MLP neurons of a small language model. Each row is named by its layer, matrix (down: output weights) and neuron, and shows model dimensions 0-191. Each number is 500 + 50 x the weight over its row's rms, rounded and kept within 0 to 999. Numbers have three digits each.
Before each neuron's rows, "fires before" lists the tokens most often just after its 100 highest values on Wikipedia text that the model never trained on.

fires before: "3", "4", "5", "2"
L5.down862:626546407499571532441457505416554554549520517521533560490603446494454537478493498454530448516497488521397528511609428579458480489491408500465558458417586486514494432546478497471435534470442486471436401478522495502557548493579449515503581502527518597485582550610478543558464536422500429509499560589478437497604546521579453533447455553585459527483503411445418499535395539556487511495497498543512488531440481523594504512489440595481443499486485446546487554506465547531517458496574512413603527479485396400454531472461496458419460548555485530526456414492504454513442407558494444550

fires before: ".", "ri", "ch", ".,", "):"
L4.down534:484490541455584439570535429526537497488526475420599482468480528452465514563514374501409511472550466467531454409580467411578490575476471486480530372470503576464438501572470606500569450479543508562431513496467527460485553538476559488639461486492475528559480516478409535451433526531449461439427455573477501612451481522520515483470430574368536437548508536487449489559522412485462511476461505582548610523454413487483463530471533410539430513477507556588456472475473597546507511443494507539507492543435481512471470527536476500605488580464450511546575461464541532479537555421465435489

fires before: "9", "0", "8", "1", "7", "2"
L7.down82:464452443451454477523557530523475476494414394410488481482408529562484538455471495451523505472548431438573592525496480547503465458484481537572499531505518489512572555441399545504404475455532534412477515518510523441455502470486516478460597572488362465488481499507502509533433436414557563556456549483548566435414542500568476515546500495518508547464462585519535548533526451569527538488533476495579461478529537502610481379480552475507419455482532526523529600496531510419525501509520546494517531517472498548578535532543617497618484602424475439486502471559508537556502476517336521462

fires before: "|", "M", "L", "P"
L9.down733:471576528515520565411491458507599496528549512456421448469515527483521436508532477533483508413486426537640549451500490508458550503496470443470436493554515517497427511486497527477479582441507437385473506504498568506401471501555424511469439554459483531389555549504586519513478495565352526506622425522487493483569529571535591452409510498462510471494471459509434607571513449504482520433454561506589495439482566491509475500442470502482517531497461542487521467507498516494430505481427566557570427533484481458476577583385547553509535464444587576555438475538529528525550574521613474523

fires before: " ", ",", "ulation", "ic", "."
L7.down321:426468448473426494533504445585525556473538392581480524562493472430475506515521508437508427547543465504440522385453593472498503467526416521484547442467558515496482561586558561548500504496493509434347445391464441568613558498457506537450554355535427561446469491487556619493510561497575574473539479561531440537525534436530509554580516544522505565493586432563500505486516493608516552471554463451460504465572491535526456544465460535499567525535454519549497437545524455478439459666472457501502491476484470531467508466500496447589510552479506503607452573500477448475518420473438509550

fires before: " ", "ity", "a", " May", "ted", "en"
L7.down345:555392482542596543450419535499475482457621499546477478446414461515523497438509495438531538445474503473526581552587499555520558582555463541468385491533532443486453356556557434539509477519430519458498568437532584586628442558502454543533465444498545541462472441539477419487608521545458446491467581524496507533501491560489559549511442496530396487489491566471462560522481482491585466465543557469502486559500533479522506371551459435503466539563480537526450523518410574514426534511496532468501432472527457507485534513473511483453539524488593581478469539516447432450541454501478514386

fires before: "2", "3"
L10.down122:457493468453475477475539540349531547512471517457528552639469568441547455465472534406494496493402542532511484440459511440508429418491494541516442553479525489449536527452508497492484525438478558445486557597447550443508484428464437480582510449519529470580518573502587527517475524531504475468477570487496461418522434513532488563473439471481487490520500484522576541500492524570426527527454506552535503545508582480431458573513558420550484517438581497457456480460460477514481543494501468408441516405434394508544619489444563544506452488470500556441506405543459455616533613543429609543

fires before: "ed", "ing", "al", "s", "ation", "ment"
L7.down92:550494519520429527519463540519515553439476502521527501492526485536532497569561522455440556443467445414450487526450461448559471483482420476548466546450492540550499448549550599488527541463521495556482460537574463646517531445612474387481463520428460519571518560512585492499471525551484476502505505549519527424429509533454383476458495523549463507480423527482533578512459562474472547524505507525575565474539557512451426449412558497509481506460531473487484491464439506511562569488548577488435500410390419466518401463477605515523414506501409407468476449414472486475580407519494573437

fires before: "7", "1", "6", "8", "5", "2"
L9.down466:482534456579497378400531385472510589579509428507531373579599502558564467460602522474398473499503542545480457425488485534411619458404566436517487492532501546534555379528438477505526486547483614413475524563553440527428539492541532448471499525508533465449441454509452459459502528538527536438536428446457419481503443611461527511498481549444563416507535519540483537514513527440553573506637469473485463458454538513501471485443565463442410502465577582509557503536588508498471464468564514464603483525574493513456531535464469441481573432429472545478537496498497534508481411552543523506

fires before: ".", "s", ",", "==\n", " ==\n", ".\n\n"
L9.down807:477521522506584430565574532531452455484467433439449530454504503441409500477431565436569439503586444538637485505504522585597541398542421495534484457473455511523512516621534511500553530528555554511539484493541544492424388532508449490525518441474431508608538515506491504448540533504437555449512512567570528535528493478511388504471466523537541502506534492453529491544551452522475578492410435495525546470558509483526551547399537545457454500486403450460416564523427545498604426582503517539472448551504454505490539459520412438463463528490555555523522543375461478495532453546429428534

fires before: "3", "2", "4"
L9.down655:507533479562446461505462501430584582556452550519544531429532531541501489520541434422495508398494510483500467568421511484502608485373527488521509487469552425461506475464529360510454521454397509534510533390495481476523512494541363541534472555525441514543552668558552503422507518578433483504482507507453493531528438452448515497440490517442484515489501470517544521556553570442421506545566531508440504442460486504472470567540605460475551609524473415541478560410397501512522401593528488497515482424404494476537545475509553542569446547534484469573505482489590545551544512538518481538

fires before: "==", "The", "===", " of", "In", "M"
L5.down1:551571535477562523563408504509550563479411382537425473494494485481466538543586498418491508579496593467502481533509490449574514528503503546516464474514489493502504530538562494498379486527372598457492529408558500564537386486431446540540543475460381455564504419480485483386481542464527534446482560419470504510465452482506589435459458535443459573413449545469550436494564495542561478579552439544471422484519453548500581536521530490539510562482458621413517488502519477575549534503507530495409504535452509522522453567449522499589398566484532461484475493398546515506445515507477392488

fires before: " ", " |", "1", "7"
L6.down473:420467477548471468475534482571514500526484493480523466469389608502468490563565517466544437531491510500628480620563451480421469490413438494538554423497517506550522508542414534572466388428510457519555500553496530457558526484538445515577479534488524410539440493495567556586543451567490520482445431527562510420526529514584468504552558570480541545520474535439504538498536514495456509506523455428477539550556559484501391491412601508494423585496457540551508511482447560543577492429457413503562528524493643442463520416422454487503555491471560582418480427624565491509472427470507446566

fires before: ":", "==", "The", "He", "===", "In"
L4.down6:592491520468438429425456569498465562467475467501469511425521441536464531535465480518567422501392581536510466458510467544441470456444550413455464510555555510450426560594514507566528430430481508474485668493517418560491477464485451514537503487453513512508465497525456452452466513433467536532477563469483465394501483497573537536524416508501479518475586588531546548428438537416571565564551461509522448520490497447526468502546621501555486493504502470537419476535474569517552504454498486585582504466513499444522395473450523388544454401613560403546420507486494502473459468499439550529

fires before: " ", "0", " and", " including", " but"
L7.down476:436509489460484513514422553444548618462426457463424500498507460530385472497548436514405479540503552460508490528411419487551499463497461457523510440518528512539456595471513593450518541409485453473408585604425490508534501433551448592447553545470412431503561513480552570375496416514595505470426582573447530543544592501526483537469444506477516526500503568591477512574441497531461522490410466448502506436438490501491591567510587515514462605469430506462496497523572545471490429540585536478498487501574572448486554427520481552526519527548524435478480501471560521512459424487570507614

fires before: "ed", "ing", "s", " of", " to"
L9.down147:489524475468524566598603470538514433522570501493558448461512467514534467554504560577556447520477453481506491556440604574565479478523522524413523568621524454572491553600467513495456470448549443462478538609557496561491445524534492536527566529488438483532444512496449446530573486492500427536560466468461565539414486469420439517422462479514428466605625498509409479496481445498456484492486536567495515446480559446406462510507463420488589523464521477565487537477470483389590505440479542454432474514559419536512595579498501502430587463453407437528545506471475531482501513573542480508

fires before: " to", " ", "–", " and", ","
L9.down261:557545479520540540486537503483470471504558629508552403535481450412445579485501566524451506409494505476539598555543491520454430462458402469564480564510483437578423556523477466497575559473453432518487473441562419523626516427475473489436434518456428578554449515527559516501511607391506515486566498539539543441516541458560466488450532448506551448534514534454467526476495465488536553466536508511465484509522483533553530541561432549374441561531463617513482546399516508523474484451445395460407544443482458539506573528463545491482486461444451571427501589496527552523541512538454498577

fires before: ",", "==", "===", ".", "The"
L4.down165:481503455503612439520411503398481512436520423446532451488487425491485450516518471478457536473479505516471519515493487509519470442489503540458514450424533511485437485585531507550606598521492582395442554427520443475476457467577487490516464464447479450449475449583489582524478478427522466556477544601468564513500539508538592511493439482532536607505504480536511525618489545463550507480488523445521412509507464503585517493573467572446448549463451500557443430629566501542484427509489526573436486471407507516578592485435474602525492551589477509457431532533486511613561533506455545418

fires before: "1", "0", "2", " (", " "
L7.down540:421517560526580604497574461461553472415491571546435529504485551472512507485530556452454537561469521455481507442501547437408553480514508466559590440504469566408471460536387476475524518489487520544531448446511452526489496538505478499409559421451501469484497593512484471482555561412470483547476426656500557471538423479545447700465500482524446457500511449503358503531430545467504438533518520455475539466546540509452587423608547416524521453525454412486369466539434492551436532550502492479407553474561506506476517533441489481529496575569563549544527555520488454573493502404484478414

fires before: " ", " as", " in", " after", "):", " the"
L6.down433:512504505514561541559477542479449437475519625443473558555529421453508547519528509440542434504461475525496430467465456540404503584514424533414491540510470514403511462503493461421518529523506519491474573441552467497547534458403433477494469544507497576440510456589486489432397623525513540443483440519480512464535461537432410597434508437479508452494576527514470589549556580445474463571474417556422546465493645468513525546523451472471555463521435531480572524574430480560471480418453502519532529552435397562452547577508550439498541523482465598498528501520568505441512516450487454480

fires before: " ", " UTC", "i", "en"
L6.down189:416479500437478433524493581538414457575565585526506559535563556484486487464481506427428563530490458498422474520440439461492557487468546510530437556610436458522506448496559487549417565436482537514534499507516533562453496453527501462520543534499532509514463563507516483512538454546493458430516464552436424510488414455581543542506520546470574459471405495472530507541517487528550520561466544458498556573537497413421551572510470477527570470444500510530506459471473513524394529515437452419521386541552550548526418440470510378431516621493533524487453435569592489429491414468540634570

fires before: " "
L9.down718:569490546463503507523531524541437444507477521486454547456449569479497477557461400440464501558447610525429466509468492582556462501509401531484528480495496594558528503502438492562431405486468561579463551455512457470600605583510596475477474461573445395514500539482507518539578555486408516562479460520544398410602456457575523442505409459563500558462490547502528511443574566519440558493542487432508450492484504444534519530494542463478489490515509565562418513449464535494456587419624488459472556528478475439543448531452510449471515579461468528465570413540541471399433522522527423446

fires before: ",", ".", " State"
L5.down105:565480475410469414489452479512481518548500547444512434494492486481528438530606406511435510453575575530595520503530466506473492522518402524510534540458489430504502524447576580419562598420402503573433464442535588524491468546435516463537466472541461487505412514554377543399516503527454482509532445490469531516416454561468540557488547512450584463460450476532537493593466546432514609501458457428454435494440447507533449551590460535471534525492481502496471513574566581536453493535467438504659515548552383485491550525531435555494469560593471384542520522549493529450517559495402467434

fires before: "1", "2", "9", "ad"
L4.down169:568597589557548476527549533494550404537506494445547436461562409457438544518555488514413575457513535536418466438462480504480513396439530565560486470474538553433407535554524455415423566604499470554528487487485599559524548491583487445461426546551485557535539529474520447409458515506503451482437376579488549531515674520480427526496580465549578423406447538503421518521498496541504456521497459549472412549490459501459511438558547569470558497474536589534470483496552497490525480500435426454509510525574490489548520577464466545507491462516574489407461526464531533512462546523496466490

fires before: "0", "1", "2"
L10.down428:413482460504632469597423560490535521597516487511475541508423589448380479441546537505522514530504457491519450478518502509486481384436538481415535506490479496538477452441464501394434632570418540528512509527542558550483528496597380479443531491511531550495410558464482456493534502503506550504524564585465530530536548388500493497486513554497546579492468518457531484451482419440533520600592514528391536449482462531509350510510490501518501467547551509468455508517435462544458519490419476546493536528493505430464540497502464442581537489458569442528476374410543580487597460448426411488

fires before: "==", "===", "The", "M", "In"
L5.down707:535569521436599510490521446504477443437496470489537525566581441464532571462509396422510434599452458419557463509516399498470628385450536416425430554517553520446476496540499516440420552497499381440501534496553512544481478490570523491516439494525494505498538560449506545411514512499599505496538522452444554518460555570479479443462486531410466516553575562460446498499535496532432517538534537509485402529485505453540452427506547595417360509478526611472519490533496471445473490463556513477468507484464560497487528636478419455536458521538429520475530548452489516487591560527525595464

fires before: " to"
L9.down560:509508571519518415468491470570485528468617445469402483555555482427510481498459521502456585482420470484562546538503505523457506523512450484538503605477463607446483560581607543415533540534405419543500595489426512535623489452551461496495466424524540519569586430471477509599535555446469404507498552523479457509517483449486585513530516481504524430521466552528495488496457442427461579489443631541439503480490574454521549458525452502463466499500512502550545501532510451499496444497489393476518543503509544439503522450410472591522464489436503489465564597491544539608525445479405568445

fires before: "1", "2", "5", "8", "4"
L10.down101:454516430487616513470554577521510507495427527498457455512539456468398519491490470591514426488490504490497455465472469583420458469530469515502525459486510515480516521546578438563510515491577485516469444483514559550609475504518496479418503461526489422419548483464444500576467576527511519503508534458476497551514493566411456432575509500544483578489511543427458530464422498556493519548476443526535529504590514495573406514489519459482530480489464513453439543424480557558472556473485465523553497705570530404570540484493494458430397504503505451457531489483505544454488418566538576430

fires before: "ed", "es", "s", "ers", "ered", "ains"
L10.down855:498543479600531544503478494500446561471538464487468520424487489424574533492469551547461501492539470452466513545544473558534442391453532507475538527441521413505607428446524429437511530546596518408420491503498455493386460480597504535596504493588535475590556468534499449484496526485394592578547527503557466453475548461482425521552632451562521556440544516514549496530426525537471494511458529507469575436526458520564471550516402560507456575510541475490547432522526507426596459492386460538494488470429537465477551523497438482390497467498433541558515551471461507594576409526420414473

fires before: "ed", "ing", "s"
L10.down870:560523516374446547516505465483555453497537462475452484526538455628578579535567542478489438392434419458533553492581501514490428439501568544477482456520491499463516473465462489567465466536505411497502518503527427504553624501585460441461509515543496578610582549557558530547409482501499502515570551460460461507478368436389456621496490537526469486512509522548487509519411462526489513551522494493457477477561603528478436521552450538509481542463547539491536397535501442446468547468492586550415541511455440524420436515480548523431555485440460559493493418558391464491519522526507487499

fires before: " |", "%", " |\n", ",", "."
L4.down73:514440614435480525469398442478588467448502519627570554454491472460568420458569591522472457575446565520518567452431518479507451446538444514457410560550542439512493440455575551496476630548553589430583426467516528491490480477577547581412589456527541430586533580477507490539563521490516557499558408490451379463401477568473545463502493528463509456495489517526518473498498543506447543547570501513493359524473530507477497513494520492521466586523508497417442448574518472485534525495442487525526546476560510526486514515468509533582415457472478411473500541479528399468394512500490526533

fires before: "2", "1", "6", "0", "3", "8"
L9.down223:484452500567510458597443551527492497489451480497451491497506389552572492582411454436591426470491524539586469471468486484537612520509455503515466535541516416543570573493472417602438429466523372451404485493464491418576482479531551509562437588520487560474488576466461524520516494435402442489434496486619470486476498507519624528425537390524464460498462474441443481518456521514461512527481469522518464451547641483456463481466558476529451504521470401528563480536522539491498465441507465390552536470568522486564574479473493505489490563542598468498502483447517502535417515571507460542

fires before: " "
L7.down127:572472457503436473451493475538514535451422499476494466610501548513458389509497546566487520590543519532468470534533513521452440506417505439429513514496480519529549479569388434487567450535574455413596513556576521542547496566512499527458381471530431455443492534530508442561473481555363549428542482591480485548558515434566510523512496507501482527486467513444573507471526390472550503442431538484441472439454509563519515495426521567507463477467514514487473469490507507514437548578383492565503519486473530545484472539450511413531483512482446584548555419539534432536556506471482581557

fires before: "1", "2", "3", "6", "0"
L9.down360:487459509570440514556576515440457549505498519526512476497462536470526466503453508514501498417507472569517498505432539503621550481500530550528518599610483628543516506539568561539365473569552433500463538510446417528534493447439513423501518571574476427510451485533515493359465493473540519574477467535551452464570470469526419445551480519515487485538427523517461470504543442411580502466487535531412596495498496490507442550508592462498401590399517465422446491581566519481443528491526389464539454477430556483559535588442475517552526548454510393526486531448494434483513550512558477550

fires before: "ed", "ing", " is", " in", "==\n", " of"
L7.down416:569467522582467521464609458499532548531414532476564458469510440523561555416525479472502589498455503569568512575509393563600530456477603529494508473547517520488562481498451536380464478536530405513570552486505487505546437507580539419509529557506392622480466514479562437514380445527456383540607553518583560575410518522432473512483452550461475542484417505555493499523488491551491430489508524574533429482535507473458502449474490536552456434554541519522444534511462478504438467500377477564448539560492457485526489491490518472470526497533460539542440436406479456501462385410481497480

fires before: ",", ".", "'s", ".\n\n", " University"
L7.down488:472539521529543511491506565473516475501482490532522570471515456580434501593500537597461572446474400430508435502515542406411470420489512461463529467449581547471546397484495495493438524499486493520408462528507575586497503581514551522415540588479391507616538524430557462409385500522505482526462442517470539567434562494644528512501426476460448467498515528492515544516563531513550422497490463463491471611458512478481609456474505556463504460518475510486582471493465544554519460480546536570476615428449490435435494510499483518600470534435579553383482502478492445477472436498473502601

fires before: " ", "1", " Q", "2", " +"
L4.down453:509456424391453464498547581472455411550447478471521415469525468406417489451531462472377490522608521467541527521470480486559530530492609494506545492565469495436527551476527515653582495476502502517482531578443511542461517539474472513540521563577508423496457502531502489474455541537540507428512519467513551438405465494496539538533487508449618488450489576443446460519515431544483464475486532501476530400481484501437378557495471566553392420591495516415514427579503501419470551540579400516482476483499505484504509412565534545516475472485543595519576523560497499483539412561535558596

fires before: " ", "board", "og"
L9.down146:519440517578419452522442555469562473456535538582453451535519513518540493528499509459428582504478375477507424513548398582505438588455447429526506392509505572434577564540517372418503451523557495516465610452414532525498462479510463488508477568493524438486522513428489494516525446493440511459427445560546493410499520552578437581558584538418395465535502515498445545566525449399523500545465578463446551491486508484460416484459499501512508528536506467503491557404472525490513524532494484526489487463641532526516514456545512541368602520543544505477550348520441575463425535540511558516

fires before: "2", "1", "3", " He"
L6.down138:530488513482492475446452473387474452441491443508523491505513513471532461565587398544454524547490595532471484500487469518516525463482604514545557459556575556589457559444511620522465540507413574519486341481518421520478444502475528468453493427505482515514490530496504423403540484466565488510514437480505569502596544455433479473475572577516464518509556541523479488459439445518484430543488475501480544481428524407493445480512522564433613492502434549432427538494522506444425534588460416428555432631502477498542552572531460553475593496544474479514432539447501514469461519422446481604

fires before: "2", "1", "5", "6", "0"
L10.down53:488473522487623533581514462494631507480534523548447471542462521511499452541539446468471489512544437547457508511531491510453504440478478571517499524532499543495433574485524486497413475456481435316566447487610530446586462439530521514494601477462562470495562534493500558413520604477486512575458510522489429528460500564407503432511471452524493532518483458479457473498493492591499506372526496585595473471502546481480473491531529503466426499569529499417480477490507451514480532476577575519397486475402498483489513504532344583471656529465484529497473507546544512478474423526548472585

fires before: ".", ".,", "erv", "ible", "ib", "ially"
L5.down152:474474506467485547570463522427527502469512466594536529540505438382470482510617412481469415548511477392470425467544472538492481588492460541509347457549375615507483547549568489488485537529555486463525484443532571495478444483469603527575524510493450394581458624499500445504523606526479566565494576559613467500527459443544475504466466458460562537540453492503554534553518512415547578470535472523452405551409487571524434454435507536537478502511487555582464529563457512457512473461539478522475505468523509506489509518547563437446477603509451455430434531568471523502513526571524432503

fires before: "0", "1", "3"
L7.down277:542416504468465443428520585518449439450517546490470527485456527444557503475540501447446490550643524520456536403569524493495479480481442508550505450538547589417537526489448541472500449486485540488510499523463475510491474538431540464513561573496448379581539535555500451514552515450517438503435434521534612457508498513563523603478481526580423411515456517501473525510518489531659486469504507431433551554495525473477600382566496454495436490530442539522513539593480469504478539567431513417490524577551418443571417557464407483543484613543483543497513447450484479513500484525388453497

fires before: " by", " in", " to", ".", " and", " as"
L9.down317:470581516599500480533484444531472443510557700455536396466523375523490491508414539558538453514462519561466557470535520556430516555448484544497528465595455465521553510574533454451548497529531544459574411471509475415498492468465547550467454509529508503545499481419509513547549578444500517420494491513481619420498529455550479484490477430445491541566457543489546532500535462467603570400552532452515419465564463440541563566488477465475505486504527515559485470526472453507520477504525560530520391461604505502555456494489376564521467467408517546424562469437487387598518413486555448527

fires before: "6", "0", "3", "1", "2", "9"
L10.down116:516496449488572500476484504461573490494403456444457451533594484489528375476517529551535531513483526536489458468515533534465460464554591478419547563441397399466524557575535504560510453503553369387512416485495509408642531475512449543495432572494476514393503451525503410522410513551498499574480436542594529528520508495523523505472516476475446456478519432422513513488579458530522466539486523523449526405527621468526494442513542479526453411491504463436486537467482521463523463443496389439518454538503537454545559493482471564571561494511529488470498651483586481512595518492496498482

fires before: "==", "===", "The", "In", "M", "B"
L5.down255:538458549538502483562473539509439441485477553546527432500547395516470499486484463547549533445437506399439551573490477550540480525480495655482486567519450561422491447467520483494464534467506571391498493506612527529536424556524521540506548536503488424510482493537492597455491522523531430465445582392492550515502502427415480525496526501466464472562470560501488491499575443508500567560487522529501434417506468505446430469517577490507542608541514588479495447528433456485562619492388507614392521585485517513574457551453450501586576456523535428470527386509548483464593515529546456500

fires before: ":", " |", " |\n", ";", "ork"
L6.down656:531477485572591482433366484450457573542493541459476466459502604519609550476488439483489452472458596552455472520520397561529487579568648487461493515538467425434522498522448503473520525454520526539568407525415493445476487514512431498464519522521535487496521434513502501582564559478476475551598445564481569483477566530521441455573504535459464560490526521536504512327583431481564442533554498499489532583564500502525521515433564541486471572476483357439555381464527542557520453472448485574409470446494506537497500543452403505510462509508471477544537454494497442464453529514500465589

fires before: "1", "7", "0", "9", "6"
L9.down846:516455503534551440475475483545475512582436523493410527516469451519484443513535493517572446410456452560495473482530508405588443507472462521534692418337496425536498540544427425528463504573543467489432626437472519473454490439546494464459554489482519552526429487487489458465531492535481507570484524578596462431581500545410567575465453593448458465496489537494541517501462560453441501473496568495482530336462552537460572536541501532463470509461527449520477502475597546573531515388535432518527414516501570538585527535507522487520485568493564488477493600468505456417526445543512439525

fires before: "1", "2", "im", "s"
L10.down446:448381452504459587518418527420568466521490547580564516607488568436501547494500526467479500448409492455557471537504586379451410469528542454419457528510362472606557516424560491497456499645500490612521449521550530502438590495457552493461456553566534566540499515474540494461523504585554525426536429471482512441528421477493508563594498640536520468539534520505528515466498514552488571517498501491585469553483522534535512492524469455496520530522502501526507483543442494599498481456460484515525512476484417505572484498538480513435493447505474525420489473563435530423523528492517510490

fires before: "1", " ", "8", "2"
L6.down365:525539515490503473500547491500460425450577542571584534462455524550547482547441475467403387469487488504436509482466440426557600414442525448511456435449522547519434524577568518484490541489469523543530523521478458464513506584538526571483499526513589502517430426565427511535513445411485461540524500583482510514489457472495575446442455540472548454464510473540523537573534440375521515538381525464486626582450506533490537414530455558469461451459359531466493510532548530535514574456522525527578558542495457410467523554481464578469508526505563492522511520487496531515589509633571528382

fires before: "al", "ation", "als", "ft"
L10.down493:457500459470523535554488682449512508513532453521486514478406405522488438527533434497436439523439480502445567462516505603525413577456436541522412454506560546536498505448457500508578558467436583551426512482555499522529510610513525415460512529354401539463457581422519500533441460481558498405437452493551518483504527517495510535510556500499483509594448506506533535563542520548501452529441551509466480488508479568489506488518596504508558591462517489554549461523414457439563583484550443405334457543523530500490430469572566464517389497491455473509543414431587478506506484527496476475

fires before: " ", " Party", "1"
L7.down806:433388470457492515547465482469439535455476465426502380445493492518497511591501459499484438445464496584438491460468476511572498526505477523574442462496482451520528557499453580557458583473542508596516509489535492452472507649495564507550432411478419413538508438541479444410467522463543523411458591460635537515477538509486530562395491521591549486500520470564534619533525543550546412475571410536509490550489528459496610497489569460511527499565595461491486428541514565533471374498440531532578520489538488545528535471555544407445455490478556542601511482509534432461428480428447461549

fires before: "3", "2", "4", "5"
L5.down703:573535443610555508462512573445527492544498532595539480452503526506428502497509514511498544476455452390453561505506548494432495515538517524457495525410526375494511446574480489429566561549499499480421539525496397479446457473470467429536541549571477572544593477554451376587478467540499521439462572540472441490530481535556451553433455548565535545550416420496488570444527438533539495490462468453594479503496417472506485500508554495389523546508495580537520532494390447492467513555574510472507459428590470549487474536559508505514514519502471541538466439485525511570630373523448466431

fires before: "==", "The", "===", "M", "In"
L5.down207:487532512445437455557522487418465395506449482428459488463480319470488575486486472523505601437446501495581449477573534453555503444515495458591520507510511562509463524495527463499479531448483557479502550486477570554556523525478447444462532464470533482519527529474552523448522551468424553554588490528583583426396472417430501439453547390540501443462498492435537403485464484514571565508567542586449511481421489497477480365515511499524497526600554445439560537492514483546514633575465512441538570543408595442601494449556492526526465457637495473506503476541469512473507528455468534516

fires before: " by", " to", " in", " as", " the"
L10.down826:474617530451612591461480578449537532384496497508569529472461473469455438623498533456439439532457501522465406476512478435601513540548493575509526493523516551496551562455573559559579457507441540622532540437496521617588469536474513481516465497451500482461561473452455523482565463495470440462518450439493453466513401511458511512470514540501548535363539515496515405580494524494506556390501512508529461485529559494505534491495516457417516580569402475535482448477473566472500467464550463523489483455427504466475468457412466480542480587447455508474478528464515466497491368554521330532

fires before: ".", ",", ".\n\n", " and", ")", " in"
L10.down779:464547463450468486512531500497455450505505514549463430491569458530486581539469425435460511516547455602568500436548516580421534526453502454535604431430521420501567494469439526496591495524561621520550524518550517494627488487480551472490491401570451543533555485401482525455466477530560605443454461475554585478531521457522495541467604446515432601541471427443435525586562439416594547461597458455507522488460472531443537410529515500463491523547487518542530475490461459582535394511489574534359564454527503519448431534471430511442454549549477506501537513469491485538515540490531463510

fires before: "1", "2", "3", "4"
L4.down471:480356592531413397527481561586438497471504423441440476554510521438453549565475453479435477518460540469520403464410580479494464567585526505490602433491452527454460563512501510449483420455534388515526418545417430484453472446532503485448463527439490476492483574402610530513519557609563576526510454459539428477520544472484542505456447558453536456467509474514472493509536511541458416479494417509426451506505541600538501510455574520531456538547506533514525516481525515566479448510494413501470564582542517498495521428437566590456549553488480478633496594511545487525512505582626502489

fires before: " ", "2"
L9.down11:527489450592611470473527574480395483534457494491621614555498527439539552484486474555590505472534368495476403510454519508518530530492494489479544489508490556497551487563495471455473534492528454416571501549580559485496564489479469475509510527484478444475464479500507386552410520509439496540540505476601493480602523460571501547482475481511500525537561446457459577547381504482471525507474535545483396476519524480484523546537540549602449462495537523481561521524573508566488427519452553563524580559513448484439424427403595413499599492495461447525474491475427463422479428530543462534

fires before: "1", "ience"
L10.down721:521495499538502465561453514454558441431469531490494382471472440482430540501447537509458532466487510498471518480566399516476524495517527531467472512487508503429453543420486508516562439540529527513479449504544549579513503485459494500443484508504527473506507462507478457489496498472470435605403532536447665574451458453537532538511516469496466518595549572496423391496538486469473496457488494472450417550490477502490497505505536489510568463520441455528412524545588579561516498396486521468433563416498587598551548514430459519492402612539582535521603536484392412577473595465458473409

fires before: ".", ".,"
L10.down43:537616515479549574542513497479458481410567480555419513416447523436491473559421468466490551559475545480543429444514471555455561498514500498555500434542461522476535458505548424421569515520549511519456513489427479500577477418610451538571562492558587511494486571457384503509414546517590555494505492471525531539465530517410492488461420434387533507528496449510528557616467429497439533451601517519542556537342458397459480498480522594426481479500422581520472466494455563465555494585526554468592490435436446502622511519491534467544458505506474544548512477506472565524510499500561480512